Weights of a small transformer language model: biases on query, key and value.
MLP neurons of a small language model. Each row is named by its layer, matrix (down: output weights) and neuron, and shows model dimensions 32-159. Each number is 500 + 25 x the weight over its row's rms, rounded and kept within 0 to 999. Numbers have three digits each. A neuron's up and down rows have the sign that makes its largest values positive.
A block is one neuron, or neurons of one layer that tend to fire together. Before each block is what it responds to, as a language model described it from the Wikipedia text at the highest values.

Description: Pipe and dashed separator tokens in Wikipedia markdown tables, especially the header divider row (|---|---|) and the closing pipe before a line break; also header words like Release, Length, election.
L4.down374:524519441483454544486547483515509533517490482542504499510534492513478490499467512490486531529499542458510539499497491477552488536504523510528432466462527468516537481505493495496486482511480497489524453483499460531536497451528485554515497509495502480446512514487454529531531524507467516541464509515518481450480489493494483504494460471500469508483508476475467525478518554534489479515505
L4.down612:537498510482495466512557506566488466448490456487523531500482465475507497466548473490528511539484528486530504475502495503534511501423485476515509523537479471498465521507502519518541504520484511471477508495487518537513481480520514541478513529448545475439489514510584483475447515503530501514488542517508488520465527473491526500502465517528518509506499540536491515503484516498508483446465
L4.down636:519493467474481507513513476487525463474494545461464566490499469503509473537544486445503503480489451517513494472494547536501463541466475539498571529515511453487463519525500564511495466492512459524548468530523521492491459473481494517497504496516524496497514476429428504471501497480507477489535494528486499446524506462501543517508464507508516445552470529495505436496538524512466467520490
L4.down704:473491480504478513508500502462492496446503505512529466522478517511491485496532487456514464461493526501492495570498470484484475490511507545432528498495524462530476547533466478467486490503513502487495462515506572480510508481525497454516502490504508516481468483497449489497508499523468481498498517530530508506510491501508524534467522495510520518513441499500497513498521542517517572520512
L4.down718:474502448522493516489531488522480471477513510500492481513460492473488495529484485488456498466489496498484497497542488475507484467498500568484538511480530486515480495529511496485525498486480536488445483470528491477515459491539501503482475487545491495546518525511457468500527536510495495502500525520529516484493492494509482512468480500494505543531463502506496519501506541499530497515500
L4.down1040:467486494464514510474548535497439475506520517520495491495433487509481462525459478489482506487499493526497486525511494527493515490472493530490494561505493441512491454524507467475490503470506512480470500536525522497538463527516502462491501523546467492553497538521437486585519522498485531522505517512543489470505467490515506507480526488483511498486460482523504534517525503508504487503424
L4.down1063:479483472466483528557521495492511523451472475510512454526525496484496475510506508462538456461486540492537485515487492514514518534517483493515495539490511487502496528518486486485492511499480510473479444509489512510477486496468526459538510492467500478477530512490550510528503487502497483486498514489523492495448465497518464509492528490506487476513578535489490536470472526460482525475505
L4.down1313:526487474507528473538533526535453500493505534504490528522475485509474513500502477446484477481501491503537494491536476505501491501473499533505462499510522484502495536494511532506481487499546478503481481545454528498519484526449540489516464523516520520510506514563525516471531528488489467529504465505480483498520459513491534547489524516509526515486495478512510486475522534513478510466475

Description: Day-number-plus-comma tokens after a month name in dates, such as January 31, or born April 10,; also |---|---| separator rows and last header cells in Markdown tables.
L5.down216:490514506514514491496522514476542475528490554498481497480492478458476524499544537470512527456460494495485499503483497486484507503509485515525530499561482517459496505496472493559522528518504451481512497471536475464527508472528482483540475494511483554502497519500508492542520478497468503550535527485501505517493486488491475518496553498501548469502486506525518535467496503456528502503520
L5.down382:524493482505505492485482509475484557451535535481528495522507529481506497500499502534523512487476531492538491497502467545467484518520477499514483497482495522487460527465511471519550503526495503482526501512500524464532477527488488492479527490501520493549497460483500510516474544508450482512480472561499455452507529461512505515550471457514487488508470519496486522463491507486495472486494
L5.down1159:534486484499524496494503502480472475527541466498504535495479514500466474482519464493539485479499507468503561484443487541490497496502510522460529514516478529485468524518466515474519481478496487501450514522485472496476501528512472468518451523508504521464458493488486469457497540516477499508460519462458521539508492484470515497500485508416541500548469506490533477487511462495490482504556
L5.down1216:481480520457492495498496515466472525493476533526479506504507547535471499533481511510479500486499530485506455511506434469496492507445519517471569506525510512545437494503484510484503559499468478463432494479537512500447478471511493534479494483491504478482512480487452478551473523474484531464476501477500525506492517502519447473491493542525502474513535550489540510494534475524468509487519
L5.down1492:524493497524415515450482512491485488486491501525496512471477521513490480524463477473482512494526490484495503504498519514494457476488527484508489499533487536489490508480503506516518458498491486510483497496542532482547450515534489486511487474527455510521506529500477532538486518493447525535513518503505454498508470502465510510508476476470533498488489473471522502508513517478501444484493
L5.down1635:551520462499522476550547509483502466549506484500527525517545513491501523521489473472549533514515479505476525491508467510493491480488509522520536545513500511525492509522527528519557471506495554489518523482514462460490512519493496476499529481511517514522490450520489535490508519527471491482468444510526538468500474503501476511467504502559517501482448502511541510518506534525478513492521
L5.down2095:508508509493475477474468531526523518500509487533477491482512459517503509487490465530482479501490469504503524478507490479479474495472530479497517500479491463489492529447501532515490532497482496500537525479535445459517471468539540450482491461501509489506531479519537519502514523494511482540471501502476517550487526493486482510519457472483428475497532485519485508489482511503509517485530
L5.down2275:470542494513513528487551491514520544505506456513497482500502461505479531473464508494485563492533490543513487498469487498515516505485524455471494503491505473433527519481517460531478506445523502465496518546495487467513490502473524509501516486504499508468463508487543523552515526502502509495511504515444471486528512491462511478496507492524524493522560508496505492512500521457505525523495

Description: Past participles and "place" right after was/were/took in event or record statements, such as "was held", "took place", "was replaced" (by).
L5.down59:518519524518530518527487469479496450514491515460522518535468524517481462449495515498495477507509499464486495493497474458486464478526469535532493501500512523509512518506446497467513520485520477517545473468516480503518492539477533544474515483510545490515475507506496510466519474469538490490520494512498550518532496519522474482528495514508510506506508467530518495494529525512534503512536
L5.down133:458483541515455447526531517535502458467557485528460463521498503490486503490495523515490485534462495525533558501516485513473485502498480536521497509474516536467584532512518506502456511500509494492467564537459457483514476519532531491514490482482518521489486464504455499523520490523511486517511462500494513513469490481521488537496467500500505502514554538477511532482513520563481479477530
L5.down204:543476478492490555478550503448516476498509488509476524509483464461476501493487499459524516530524459527494467450453524497484515503518522516526499504540488528535516485472483466533493507436504517508496503504484520529502529499459487471464488489468524479510487492433426510507515486510476490543522502462458524470496489509491561523530492508487574503482481499467460507501531498516513482498480
L5.down588:496523543480503482453485528478502500486482533490492489515525561473521492536498511499471477478477500495577496521526512493489467464484475510488519528492524475495504497459514459554511471475515516435483525515510428462453469492523544533487471489513509491508481493515525482468453488471480493543526534505512488495509520468522513538529559487511534499478504520509478489438525527499533486556536
L5.down929:483518525485511519474504529473455517514535511487497494516503528440488488516484477504452517551480517470496505495525486499465469520477520530465486484491548486519498492506516455497480516549492501500498483520497494526491521499518497507553490512487541513507486490477519512448482489499510469512478500479468499497513478501494475509523523514513489526466479462509455499482482533484526515498465
L5.down1246:460479483461515483542530472470465498481516502509506508531532505516540522495517495501493483517491497470511474479499521507477523531500500499533497512446519449504508474518506499504487504520516503476507526538493531472530522526509464494523499535481482492462517469524508507462514497493492449512504497462519544494489506506511530508472489526540505571520498510498496474508483471459495483574510
L5.down1855:523520516528477522458541534543510517497508503482552513513530480532544505508499516488505516470497491515471509445498509487544521492499513515548529528495484521521512467499507505480492500463493475538527557517512503509492476525526468498522530514505490479512517553500508467521523540501528481540508512513501530480488528497449556502533501496507502487476529505514495480494462507506507506506513
L5.down2284:479504520520463507499520488438478508539512505529470487486513492511506485492512518530479516509510461494543506502493499518501454515498496511503555456482460484502511540494536485532488486471502465516517455491500495478509471520494457507454540466514514498473477499493467483488549522480486430507469502508483487468491522461511532470522497514498507464534480521533449520540495479507497541536485

Description: Past participles in passive constructions, mostly right after was, were, be or is, such as made, developed, issued.
L4.down149:523531498546490502480533525476480479529485510497483470492508481484474454414505513465471479536480550502500471496477499492504512479502461490477521492489529513514481500458498515442503528504496498498486507510535478493518504505501529512495536513456499533524498528457519467512489510469479485489501513518485507470472522489490476550494474524467514495479535467502512521502499487481484507474454
L4.down375:486548501519536493495476454490528481504498534527477478492513530516467478511458457520531477441519537496527469502554497504478509547489488490455464489484521535510512508480464541499510518491526487475521478479502499477513477527512517493507510476502474505534540559471463521447530446480533489522547513545505530500506507509522528515462541513480480519490461512499455505494529512530501553502459
L4.down647:497533534511514534535436539458492465507523496483521492531513472493513516505460518527520451471480528472474481520473512489483465479495495534488557495505506552507537532496518543457495516516465490496488497547515477481545484538547517531509493461511506489575477507520530507483516471452486479563522487534486508484532487515489528477491485478525473503492486489508476454511520490512508489549483
L4.down818:498492504472478485446518506514490493498532447514542479514499532503493513530464510541530515488492523563509494494491501493468502488506499501489530475465516524504505532585471472506475499501513537494490481450510522481545496531473489523482508462493516529501503545569468511468514412505516479479508495472488527490479505455468475528526551491520496508524492505498450495476528492528510510489519
L4.down1135:531494484523466546499441469489490493501467476481488465503489529485491529485519488459530499488547504488498481499497489511496491496477501477475500491482548483462520429496476478483487509489527557499517447468452496464512468512525483494496461481505501532492543515514539495486539432523518503483486508480537501522504528507497483508536476466478502463519525477474484495470537512506562454507520
L4.down1319:497496503459537500470497453494538516514550528485504476456485507474526484527502561463517517495472491490482493492525506481470471486487519500501502500467502461525540451465516484502507513496457493512566506476486498488527473493507502518515496507457514470529489507509462509551489528481522528507523530536520515516535534510463510546520519515480495490485498463532517519466497522487470485499470
L4.down1772:501516477492500534504486509503548470448476476511497518519480534521466493512480500471471466479477503505482455502470486490513497506470496517471520518483549541522466496483510502515515528494495471469454529540450452538490489544524525568489505528511517473484481517467555542488544475454525545490437499517481504508459484484484504521515545508523477508524544477506485514507505510509519500531527
L4.down1853:575533507501509496474475530506481469489516446510546467488535479489500530497475477461473493491518493455505482526542488485524480525505490506510450491492475533556525525477500506496502458493507454509487487471499477476506510492523495509528511493459512527495518527461448516489514456475442508468531474473450497504498508468512527503512524506496466501466449461545496474458513528532497486489517

Description: Fires on and or commas joining occupations after a nationality in short person descriptions, e.g. Japanese film director and screenwriter, Canadian film director, writer; weaker on nationality words.
L4.down206:479489526503480480510467501511502478501493493457506466447484491479504475514520537457500468466487504547508497474518523516513498542508490534477548449468515480503494548501514486509499535510494511498480511537458480537491488533553509495544487480451509523442487486508489556492511531474486506511511486500484513501509436505528492470527498486486505521479534480519494511501547474488488463473482
L4.down274:529492497500511532456519506449471491468512499464490441466482486497549488486521532495485478471491541512516484545532475464482488491505512528526527508512509463508473504496503478505488444485473484466535481489503503472482495499468502505497498492522521481480521481520519488527547539481496530484518527460466506511494489451529488499507522495447503473493516540479547466490483523479501499475536
L4.down677:485499479524442496526557502501467503489529487484521511490484487475535504489498506484501522521488499528492504490506553476487500488486523482509537508495502497498505509516533503473513494498545500491516529502516465532506506504508535520504485479469527496505514570487476488524515466448517537502512496497516531486525497479466515489499538516520517512557498498534482507482472527505496523509480
L4.down788:479485476469507521515489476483499521447523482485546482495530461497484501480486469483515544476507460512463513526500511500488501472471510485522520498527505492522530529522507525454516520464495492528468526506538518489536533491519500504536486471483442497508560484516548551509497499499518525541478477530524491497498543494461494477516501538523571481497525500514449470519481513514515528462445
L4.down1482:492505498467464502548457495533503528503486552480490517500492511548532537458501525493480495480500486487503515525502478480512525479464465498492459462495470471515499497494490540510514514493537453469507537483523500478507484540492535491479508496498497517479495514455486537464452526496492550548473491488518492494502516468502500498510554541525456472518526527485533519484530517476515461470497
L4.down1531:467495531513478497528450506474491509521479472494488483448492491496456493481458485472496513488554470515489452511484491448496487457544519473471459515511475513494462509489475472482456488465533481526499565516445483480496497504531522496490489449488503463508453478469565505512509522461465475472469490467540518503438499469493476528458520487476502470497525487527486523527490495481527516491515
L4.down1597:505497476569497487536465486541499489500503439470516510512555540533566500476487513498502473487509453544508483504480521496523524487514470472492494486521503521467509502494489499499467508480528498521502509522534477541527525499505486498494453520499525494501513476501458545541510525480496518506489537473499493490467511517517507502485507508474510477498534529502511503476472487449549486471439
L4.down1957:503502523480510518490519512500496514494524508482530494516482486496514488472495496515526533542503503449469486501524506503489505513478498489506479445490510490502484459510500528543478464454498466475552450505525493487538515533516514503500467488523513522506515470460550455515496488528496551491516504503500487513503521487530459526531504488480479455526490515467492505484482515485521471492542

Description: Past participles or action nouns completing a passive or verb phrase after was/be/been/is, such as used, obtained, destroyed, released, produced.
L6.down1148:508553497523509512509461482472521493511484478512511481513508483513519507474532538525476481525517503494550483476479528535485528494476525520572604485488464498507530504502511488489517529476521490485496481501457550495503527508479499475545508499467496513475482518504447508481515543526492444549503497548508470492485490491514532477485514496536520512475516502482459540472484489562471480498500

Description: Tokens that close a structural line, mainly markdown table separator dashes, plus section-heading words and closing == marks (==Plot==, Topical Meetings ===) and final words of short lines (United States, Army general, 2013).
L6.down1015:500538509487522493498503500485518545495503488461491514453504469512522477499486528501514481495527491493527551495462521498523452485505482491504478542553483492507490518529510537487492518460500477522528491543508500489466489486501489476523447511504461515481484518497489481456527487499466506485489477531487499516466514468539481526520426497516495494507489516461522512537512468478467474514483

Description: Years and nationality words opening a short description of a film, treaty or person, e.g. "1978 film", "a 1982 Indian", "Irish Australian", "(born 1954)"; also years in table cells.
L6.down353:519509514529544473511452554485466527470485471507514462496500512450503508489483507486477535542514472497530492477451475523514483512508507468539497534482517478500517479559456481512491525464530522508523515487497484484484464497501503477478486527416511477488467448465477502515539498477475499502466545519477535523522484464465491475477502528469495468521488531482516525506513526502484479457504

Description: Mostly the adverb only before a small quantity (only a few, only three); also each, all, just, and line breaks after = Title = headings.
L6.down2110:479499489484477484495481469480510491510513516542469492506500527533524556472515514483493520482431507474532450502460492482500510519490466493509577495512500534522439509496468516456510531477482481482440470557530512484554486499496496484504462474476490481445500470508520493495529476522520513532462495517519484506472464467493530480520488472498507515526440509515498490482493452488506503501488

Description: Verbs and prepositions linking a person to a school or organization in biographies, e.g. attended, studied economics at, educated at, joined, left.
L5.down99:511506516519507523534495489505507512520467484552480575461501473479510525515522464494459478530502500480518491562503512484492486545504500457495447486534499499476464521535499509507508451487499509478476540510501490518489519513511499476475503556498501470466488499465473482535484485478503500481504520465491515426539515543520534550520509503504520500519515549535462521452536489480506459477494
L5.down498:564458513484559508504493493496510496506492513545464466509526483526485464503512505488490492488498487520547551513459486466485495494527486490507496527483514522480497467495472544472521518479503499526504436495510507500501515498473544487518494463507500481485453483501522524518518525500465451476489426515484471476501486499513446525491544485489514519457467554497447535532511482473478505488489
L5.down762:502488535488479517478512495533528514524509533462456515455508477472489510509508544530493456513511532515480461506491495533489503476462484526499537539478495484463494480508488494465491469518464485483525518512529486520510494513534484490461463488505471522458487494519412506490508468506500495460563496536494503487509508528533490535483527518546480541496510520521498498506513515460493509481487
L5.down1037:507499491478540478517455484532533501549461495514485504524535540473515490542484532502533506507479499527464493494522499502510471550454557458496487513530527467478538521492444533438493485507472508472513514537524507547492522483478523516518521481502513518502508537506464522490468509518517524467511465468506473493507493557500493468483467495484453516464511478537503519481492503490500481482511
L5.down1167:499527503474488499503475498502527515482495529484532476514565525497566490506500469456542451480517500491490507450489490490500486515494467509543478466485499528550521467507466508473510495512514502477473494479501506545539511462475513487479511485520491498474519547523489556524501509503475474519550494501499500480501520508558478524485486486506535538511502504510489487465491524532545563463492
L5.down1797:495485512532507523507543488489510467494528474450483509503520510505449493469501484529525464521511522509522496512502506541525481459459515514477487496509511531488496459505520516463513503500480514549500483503498517514525507433514525482498508472461521493492483477514520521465505500469498464476503519477490521486474501511525524522499468526487500466497493509514461515477531524469485507507527
L5.down1805:519508541494509481525511490529528503496508483500465487487548498511466445503475530517466524457487511453466502459505492502507485484495515537524495500491489514479519506509543541468486570495444500503456511480548502496531538507509451532510489515491441511476492534484522498451535497502527469489479490478494499488507533501540512483547494467467454508488487462526500488461496490522525494519494
L5.down2026:480513509509535490551485500538533546525487534502479506493494499510492474501511496503545445502480527479540483482484535510528523485535473520502517497527523511503492502491488500517502505494471517452499524542509506514465475498494523475512497502472458514506471562426497500490517486516502546485482493539492522511496503475516478459507505492478505532540524449484489473440503487526510524504499

Description: Tokens naming or following a degree or subject of study in biography education sections, such as Arts in Master of Arts, BSc, economics.
L6.down1366:499485537509481495532500531505470500516518539536435520501487479552514447492498540507483502478545488499479481478475527491540501465506499503550523481515485483499515478487510521478465561488484486492464502498505491485516479493491511474527511468500524491504501478517496499491464523484452488549490490484530479446504511505536544514506448519541506497511542509487474485512495490465513525507475

Description: Connectives (and, commas) joining roles in short biographical descriptors, e.g. businessman and politician, director, writer, plus lifespan year digits.
L5.down130:521502504483541516496505444510509479539547517498491489501475494497548456537491498513487530495450522504476498474518536531496493509514543532529480495528482521458503517502509483522458487476524494488493522569482475445510540524494511530449528472532507457551505478478494456517491520473461501518535483496508496478526487461514518512507496507525518537491462473493536494476531475495501502522523
L5.down236:491511424524497526481495533533472500481536467471533537480501504500506485497496501500538466504477483508485496486508510501518502499507485482530503507475461485531530502525532470459480561480473518503499489492481483457476451526478477486517506463496504493526516491465489462489477530517471470463546491472482477475524501480514488504529521532513435465547479494542519538516499509512460504534512
L5.down531:486520503491457505481505526508493534495543525476517474474524496485476550536485520461507522504461562492478497486475505466503516489531494498493526508545482480492484435471480532481475482518506466491507444469474480488497477485528491520498472493526497481506506514489436497513523482506549509441512516466519488520497475500529500521510507477516452494488499516506542496520531515503470542490461
L5.down885:536464493504510465514497526499551507486479503494499496499493504454498533492499539467484479461466502475524509491506523507505526484498541501507493519515493564505545518555473504546513513509509487510478508492471506482442522546452506510482528522542470493484553471496463466476465506529490490486536459488548522481509499499463522521500497511510518507516451446475505511507527484492466485503526
L5.down1220:483493507486532523486490505478502503537522512468514511485510455506457473514512535520500473461511462546445498507494514479485418491546481474543496478521484507496491491521493516518508515469525488506518512495510490504507512505478488494508514487509517516494477483531515495487483498531491496498469481477502448474502470490479518515514494533484513470491467450527467482487500546487469544526516
L5.down1269:493478483507479495508463527477514519475489498528482479528533550554493532478501502485527512503470512494451497523472536524565450461469492524543531522505494535554488482496470501522516467513514510519514529509494460487517492527526472507517494508438505500505490499477476513533524476499485489509472510505501498506511533520485522505482502512459496481514516482504474482495546513535525472463506
L5.down1428:486450490468494482504493503469515477454505477475498492492455526483493475502521467464481483493516506462523501493515527494551495497499464546487432516488486483517482451550512457517505498487530485502508538469529485505478484442511493512483528534502509501547464522510486519503471443526511461489515456470515481510470480470507479540443488505513495552492469492482515501493454457518453512492519
L5.down2085:498505501502500518465452511488488472474488454479442477480470503477505520502494479503505512513451521482561516476459479483484546557532508489535493500516524521516517498511421504495500521471483496506483487487481517484498488494491525522501501492539481482509524468516455446489463484407494479499557509449541496484477500450482528538528536528515527503492503560487479456521523531499543514524501

Description: Words about someone's upbringing and education in biography sections, such as raised, grew up, school, attending, education, born, research.
L4.down519:502499514485481488540471515529511506493454516464507537499492518517484497475510468504540489471505455525487482461474447509492485479498527501499521471488496513498495500495495570490471487520463468506535522494518485524502503486502485499481505507465533483537509480515490502495546468528473547529560512505520495503493501490496531501510518506473479469505546470504499515511514497507507475510485
L4.down628:547509467455497495493547511494527520530515523502499509474529454488479526473483481523502506511490539522496499523525518507520475527445539490503499485489466515495475520487489503540515487554468503473519485491489514469514510505502521484524537490473476484499521524441435477518505452524509553472525489516529432479474523504512459502530509466498473499507533530483461530502483509488453514457503
L4.down949:502503457475516546518516476472491505488548513507507543490520550503511519500491511511494491481548509520467515494520498502483456546525537484503481504491526532485512553487536503461505486532496510484490525503503508557519496470456522504538495489533464494533507486499548494448469520511490513433518532486486507468531532510503533459513502481465478436542499509473491487500526499523462487509465
L4.down1095:513491499473513509514490511496502537539524457521461475506481477489560501525486491508462497492481476491527490554533543480500475505489492486506502504480486479459483497500485537514500498522514530465446525505477529515511498496508487504491493497532515500473433489454529512485505483480466531530529524511522520507494501458485470528468491489524559492458518469505473469521512514499474584496506
L4.down1354:469500505494562465502513535527539570476525520517498526548508497479494491507496505500455463504545487498541522555497523466534463485501492486460565490453528485445485482490512500483474505484492516510490463503525495515521489494493511480479516512476516520515526511492438557504515503507548471507488496468523456463481498474533507481514475479464520481555544473490468465529523494500492509544456
L4.down1485:496477476443534539494473489523482529495509515549461507469507453520504496483474513515513529485534509451503493526509507535519459506487501468545493523503500501493494528480460503501507497519504487498471480521481496506541486484530545495507530480526536551451513473471394480520495480526498518540500500502478501509497482489503490504561592460527490517514484449489497455512447518465466492455454
L4.down1974:492501482480506493482520494462495481538517502539464511497498535549518537493506506550496504490471534513498522527507529512521460501505539476476502515514486521503523530535526510479487500473520480488531487500493505506488481523508504496463521509486520448509480480521502493527518499473513476472522490497486479504467504546473503498510500502482469507468470530503474530498483497507484494478526
L4.down2165:492512553478552478550476477532458550505452523531525512489538511510513500454511493517522513499461532510531482525448524493481537522481487481486530502450476508497538497491473570487517494461491497505471505492493488473492459467488449451487472492485461475515478526472514478506487474497481470542495521493502495497492530516490508507519521490525511507492512494507449517540510501479476488497552

Description: Copulas (was, is, were) or colons right after a long subject or setup, just before the key item, as in "Among the topics they discussed was", "records were as follows:".
L4.down1075:491445476480456478461527471438487476502502569520455541506495484506494482489498521458474534515504519522542476492467478466516506493527562507438487491525513533514487481463530471504466511512534540473494489527524521487535533546454480538470446473508487468509514501488477509547524474475538477552481549517497458489510514521507490502485516491485495444496478514511499480475477489525511488527552
L4.down1102:482483512491464541484504519530508500523490487464482515501503526486512478457534514470485529526488501517481477533491531457481465492495517500487461485486535531545497476511485535485526485501461514507520464489485494506526500504501546485545532502484502539532469491515434495492487493554475523505481484505550504486520485465503528515504530491522469495503438488520506492494510504514470459481495
L4.down1186:468423548495516530562491443494540482509537498483494515514537528514503529519487537490501485462503467503512517511520508493491566550531485519512448492488494498495468486501447497481467475487525500489499505499487510484512479513504491491498494476511516513487496528513427501533540533534488490449463487437514509508493506499460527561518474500482482541489505477486497523513532498458501508515463
L4.down1513:491506536500543489500470499520500539496511536507459467507525486480485519487499520497484494493526512512479513535529508494470470491466485531476502501484522536551509491482487502481478530491511495518505493504498506499513461493486498506490506503510499480483513503527318527470517508527488500528503465494501508511447528502537473532524505555500456486514531481468500501505509508510543479526474
L4.down1794:495501484482492506492459503549517489488517487502509444466489523496550519491493465465551533509480538471553545473540497523506528506492482529455518514532517519498509508504494502503497561522461509547516458494519500464526445500519491483531535527465510488478522482487462458500499496499505533516501475490504521473539484474494494524521486511499490478544456507478549475496522455477473505514465
L4.down1986:518507534460518469541497470511469512492505524523494499521509490496479474467474518444458457532476487459513493485501484501541556479458504509505508490506481556536474500488498533503496470506493494476530495466541495495531474480487516525499540499454489500462535470486432522515504531560502512489511497482474512524462510515503501518528508510502505518486463500454547494519504504512499500495505
L4.down2103:518553482532456496533498503489479469476487536524512527496527543506505477513507502465524492505518486511510497511485519519457509511468484507514490499524491503483486534494533490472498500535502513503476498489472489508515461514502528476516516474472499492486509487510507498494517507477485468499520501447459505547506499521535512522448540518552487518526547507469461487463523532517532510506524
L4.down2234:500497527488524483490473472527486495514499460515500495469546485544484519523517520482485506497546513486515480517509468496458505501481531472506541518503534502464444491520499486477465507531521472479512486482528517485526489479464431522439528472492506507500443465508481490510513487531525498515475513460468532552523515503466528505482469500482492511526485492514530480446493480500486525456480